Weights of a small transformer language model.
Size: width 160, 5.19M parameters.
Architecture: RMSNorm before each block, rotary positions, biases on query, key and value, tied embeddings.
Training: a variant of Muon for these matrices, 147M tokens.
MLP neurons of a small language model. Each row is named by its layer, matrix (down: output weights) and neuron, and shows model dimensions 16-143. Each number is 50 + 12 x the weight over its row's rms, rounded and kept within 0 to 99. A neuron's up and down rows have the sign that makes its largest values positive.
After each neuron's rows, "fires before" lists the tokens most often just after its 100 highest values on Wikipedia text that the model never trained on. A number after a token or word is its count.

L9.down209:60 39 62 58 66 61 50 64 57 44 46 72 59 44 70 48 36 45 45 60 57 42 68 52 66 64 47 37 34 39 76 45 44 50 39 63 64 64 44 56 52 64 60 48 42 51 44 48 39 48 37 27 43 54 35 28 35 46 35 50 28 54 57 58 71 59 52 62 46 45 70 63 66 29 56 55 34 48 57 55 53 55 54 35 34 55 36 22 47 59 46 58 58 36 60 52 43 55 31 60 38 47 57 45 58 45 51 49 53 42 61 20 67 60 38 67 22 67 28 54 61 64 51 62 32 49 41 45
fires before: ":" 75, " of" 4

L11.down426:52 43 66 46 57 57 64 63 33 61 51 44 45 31 69 33 37 67 65 42 58 51 46 31 56 67 44 31 39 56 41 43 35 41 47 39 57 67 68 41 58 56 43 38 45 58 69 33 35 36 46 57 53 57 65 54 39 64 50 58 67 62 48 71 55 57 57 41 44 67 59 57 64 46 60 45 51 44 41 43 60 74 58 42 25 44 53 59 60 59 58 69 57 52 54 34 57 69 46 41 62 54 41 37 29 59 76 46 58 46 70 18 49 38 34 46 43 55 34 55 69 43 59 34 49 60 53 29
fires before: "0" 22, "1" 22, " 3" 19, " 2" 15, "2" 8

L9.down49:47 48 46 65 56 54 58 40 35 71 40 48 52 57 56 48 55 49 51 68 29 50 48 42 60 45 25 37 49 37 38 38 71 52 65 40 66 50 62 37 66 26 52 61 41 60 43 35 45 42 64 40 27 47 32 62 47 44 45 58 50 35 59 43 37 50 57 62 69 68 66 69 52 18 25 63 29 45 55 51 53 67 56 67 59 31 58 31 42 50 46 50 69 61 39 37 48 49 56 49 48 58 34 51 42 45 40 49 65 46 40 51 50 56 44 45 45 41 48 64 69 22 50 63 45 56 58 53
fires before: "-" 42, " /" 18

L4.down328:42 64 35 43 48 49 51 49 54 58 62 32 50 46 51 56 44 63 60 51 48 59 33 53 30 57 27 51 40 65 69 51 48 51 41 86 58 51 35 55 34 53 35 45 62 68 36 26 36 57 41 28 40 59 42 51 31 46 30 61 65 55 49 78 54 46 55 48 35 59 41 39 39 52 30 68 48 55 45 59 48 50 56 44 42 59 59 37 56 34 48 31 47 34 45 57 81 41 55 65 58 47 60 61 63 55 34 58 47 25 60 75 24 39 43 55 62 62 51 39 42 50 47 34 42 38 34 47
fires before: ")" 20, " /" 18, " (" 16, " |" 5, " the" 4

L10.down252:55 68 46 54 61 35 55 28 41 47 39 49 49 58 55 52 59 69 38 59 32 41 51 74 52 46 52 41 74 33 23 57 49 53 47 71 61 49 54 28 49 76 43 50 58 46 52 41 57 55 39 67 76 42 58 31 52 49 59 40 44 58 55 41 59 40 75 36 72 34 56 59 31 46 34 55 49 57 62 51 47 53 59 45 58 74 63 38 62 55 68 38 36 27 37 51 57 45 47 33 38 44 41 42 52 53 78 53 48 43 55 33 49 34 52 54 40 73 51 36 30 58 19 28 51 50 53 51
fires before: "=" 68

L6.down345:29 43 39 28 72 64 47 65 60 46 34 30 54 44 63 33 74 55 63 54 49 54 40 57 63 37 41 32 30 62 37 60 48 41 60 42 32 62 42 31 32 55 55 52 62 53 42 65 40 41 51 48 57 39 66 51 64 73 51 52 57 37 62 40 71 57 33 28 52 42 45 31 36 54 41 60 28 41 41 44 59 56 59 42 63 44 71 46 51 69 65 61 40 60 49 57 51 55 69 37 26 61 60 56 56 38 39 54 67 34 52 60 37 64 60 37 59 62 68 70 34 63 59 57 64 34 51 63
fires before: " a" 31, " an" 13, " American" 10, " of" 5

L4.down423:42 53 45 44 45 56 35 37 66 48 59 27 28 43 54 37 57 66 59 59 28 34 58 48 26 47 46 74 25 72 40 66 63 35 58 46 36 59 23 51 58 49 70 50 43 59 62 53 52 39 65 61 40 53 54 55 60 66 53 67 36 43 37 49 69 51 57 55 51 42 58 45 58 63 31 55 59 62 52 73 54 30 42 41 58 33 54 41 64 34 64 48 38 22 59 27 52 47 38 48 59 56 38 43 27 43 48 60 65 39 55 61 38 54 39 68 62 42 54 75 46 44 49 48 34 41 36 56
fires before: "-" 100

L11.down47:54 55 59 75 61 52 30 39 53 56 38 52 42 78 60 37 34 69 40 43 45 52 33 56 55 57 43 39 58 50 69 32 62 46 47 61 45 70 22 37 58 46 48 60 18 49 41 51 69 54 44 46 42 60 67 41 70 67 46 52 27 55 54 34 41 45 65 51 42 51 62 24 58 37 47 67 50 40 57 47 46 53 52 42 51 64 62 28 38 34 70 86 47 53 50 56 42 44 48 47 53 44 41 44 67 41 52 39 54 48 57 54 60 65 24 59 51 54 51 54 45 65 22 43 48 53 66 40
fires before: " |" 31, " —" 12, ";" 8

L10.down372:36 46 42 36 58 23 44 40 23 37 60 45 58 86 43 39 51 45 28 67 36 27 33 26 53 57 21 57 56 58 56 59 50 32 57 50 36 62 36 35 39 44 75 54 50 46 37 55 61 66 59 16 40 41 63 49 43 48 45 67 46 63 35 62 58 74 55 43 63 51 44 69 45 38 71 62 39 37 43 61 54 64 62 58 47 37 54 64 37 43 64 51 40 54 57 63 41 40 69 65 48 29 55 45 49 65 26 45 66 40 42 58 44 41 52 42 51 47 50 48 53 56 50 57 57 50 42 58
fires before: ":" 48, " via" 5, "°" 4

L11.down54:66 41 42 47 65 43 32 41 50 36 60 27 59 32 33 70 53 51 25 51 44 36 55 50 51 80 46 63 47 45 18 36 45 48 54 58 44 51 40 30 40 51 53 46 30 52 51 45 58 51 49 29 49 37 30 60 52 27 57 51 61 58 43 46 54 38 40 61 51 69 62 39 32 71 50 64 40 35 57 77 61 67 50 50 50 27 47 34 61 47 41 66 40 53 61 40 54 51 85 52 77 70 58 41 60 38 76 46 55 51 36 59 39 57 51 56 42 61 44 37 67 46 35 57 48 45 59 32
fires before: "=" 35, " April" 7, " September" 4, " 2024" 4

L3.down104:52 35 57 35 32 57 62 39 35 56 39 52 50 45 65 44 78 51 55 48 36 54 45 53 58 56 37 46 47 65 50 64 53 59 28 44 71 49 49 47 53 60 68 42 66 56 38 52 74 54 54 64 44 35 63 28 44 59 52 70 46 52 74 62 63 52 56 39 33 29 53 51 47 52 32 42 58 89 41 54 56 34 45 37 64 59 48 61 33 48 53 30 45 52 74 71 38 37 58 66 36 50 40 44 50 34 41 40 52 46 45 71 60 57 59 57 45 41 40 77 53 27 55 46 67 52 41 46
fires before: "H" 11, "D" 10, "R" 10, "A" 9, "T" 6, "F" 5

L10.down44:54 62 54 58 46 51 41 48 56 49 44 63 54 55 51 84 58 42 47 37 54 58 74 60 34 55 37 49 79 67 60 46 50 57 45 48 43 62 67 74 45 64 40 57 43 24 57 49 46 53 51 49 41 55 57 63 45 49 38 28 28 39 52 68 34 71 45 38 33 44 36 66 33 40 65 60 36 56 47 46 34 45 53 42 41 55 34 46 59 39 57 63 64 32 85 26 49 40 38 39 53 39 51 54 48 64 64 43 46 45 70 49 56 48 47 66 56 49 72 56 41 44 71 61 47 41 61 42
fires before: "'" 77, "use" 4

L10.down373:50 48 42 56 57 43 41 60 46 63 44 53 59 21 43 41 35 60 37 58 47 58 73 55 65 61 66 68 44 37 36 14 55 62 46 45 50 25 65 47 71 57 43 61 68 50 50 59 61 57 38 55 49 37 49 41 60 50 35 70 55 46 48 50 40 61 53 47 70 73 64 62 56 50 47 48 36 51 69 54 37 58 65 47 53 44 60 48 41 53 50 57 60 36 51 51 49 56 66 39 68 52 54 99 44 50 45 24 37 54 51 44 61 52 49 36 30 29 64 42 35 45 54 45 56 62 43 71
fires before: "'" 100

L9.down87:36 49 74 52 57 58 53 41 28 67 56 57 55 99 75 50 41 59 50 46 39 48 65 36 74 58 63 64 45 33 50 48 50 51 31 38 44 66 46 61 73 55 55 62 50 52 54 49 63 38 52 51 56 54 55 70 62 43 29 47 53 59 52 55 45 42 60 29 59 50 44 49 40 73 30 38 46 47 42 34 64 61 44 66 46 64 53 59 41 48 48 59 65 70 43 25 38 64 61 56 53 45 50 69 51 46 55 52 40 51 72 48 59 61 49 50 53 59 44 74 54 67 44 44 54 43 34 55
fires before: "'" 79, "year" 6

L3.down251:51 38 52 68 52 63 40 51 30 69 52 45 58 55 43 34 56 55 39 40 68 50 30 55 55 51 50 46 54 40 60 43 57 45 44 49 50 58 54 54 22 28 48 48 56 41 55 39 56 69 76 56 46 52 72 45 39 44 58 59 49 33 50 35 38 53 57 58 22 53 70 26 49 76 45 59 58 57 40 56 48 51 49 41 51 82 83 41 51 44 59 41 54 58 33 33 31 65 46 42 36 51 48 56 56 68 60 68 48 57 50 53 59 65 62 48 48 51 40 54 44 37 47 30 63 46 34 50
fires before: "=" 99

L9.down146:53 54 31 67 44 65 53 46 40 62 36 45 29 99 41 37 39 44 47 64 44 37 64 48 61 41 52 55 46 54 38 38 33 41 46 48 40 50 48 70 42 76 39 54 37 47 54 47 56 52 44 57 60 48 44 41 63 58 49 52 55 53 37 27 65 48 62 49 59 61 68 49 61 57 55 38 58 35 48 60 57 31 51 52 54 40 55 37 41 31 72 48 48 44 44 63 48 52 63 57 44 55 58 19 46 79 48 52 56 61 55 41 59 60 33 47 60 60 44 52 52 34 53 49 65 52 44 54
fires before: "-" 100

L11.down102:61 46 36 45 64 55 45 37 51 55 47 56 27 18 49 56 41 64 48 52 46 68 42 52 36 57 52 51 45 49 33 23 40 59 57 65 42 50 37 53 44 62 45 42 54 71 43 52 57 62 46 59 43 44 56 42 50 60 45 61 57 33 57 48 31 73 49 41 42 43 55 40 53 23 51 58 52 38 58 26 81 54 45 49 45 36 67 22 40 56 64 30 43 60 58 71 42 46 48 58 45 61 33 54 35 40 62 65 50 42 49 46 49 49 69 47 44 82 40 52 63 61 73 57 45 43 56 44
fires before: "\\" 15, "{" 12, "m" 8, "n" 6, "k" 5, "1" 4

L3.down328:51 60 24 67 55 41 40 49 55 34 59 55 69 48 29 61 60 69 58 57 66 62 47 42 43 58 65 41 28 41 57 78 60 45 51 45 50 59 54 40 62 36 64 36 56 45 51 61 48 39 62 53 63 56 60 26 53 50 43 51 57 59 67 61 46 40 69 47 56 34 64 76 42 48 76 51 46 46 57 58 48 70 66 49 49 45 50 22 71 54 50 39 73 35 43 51 49 63 46 27 42 50 24 42 72 45 32 44 55 43 47 79 42 56 24 59 41 40 28 55 43 63 60 65 47 31 72 54
fires before: " |" 32, "°" 9, "," 6, " m" 5, " Ann" 5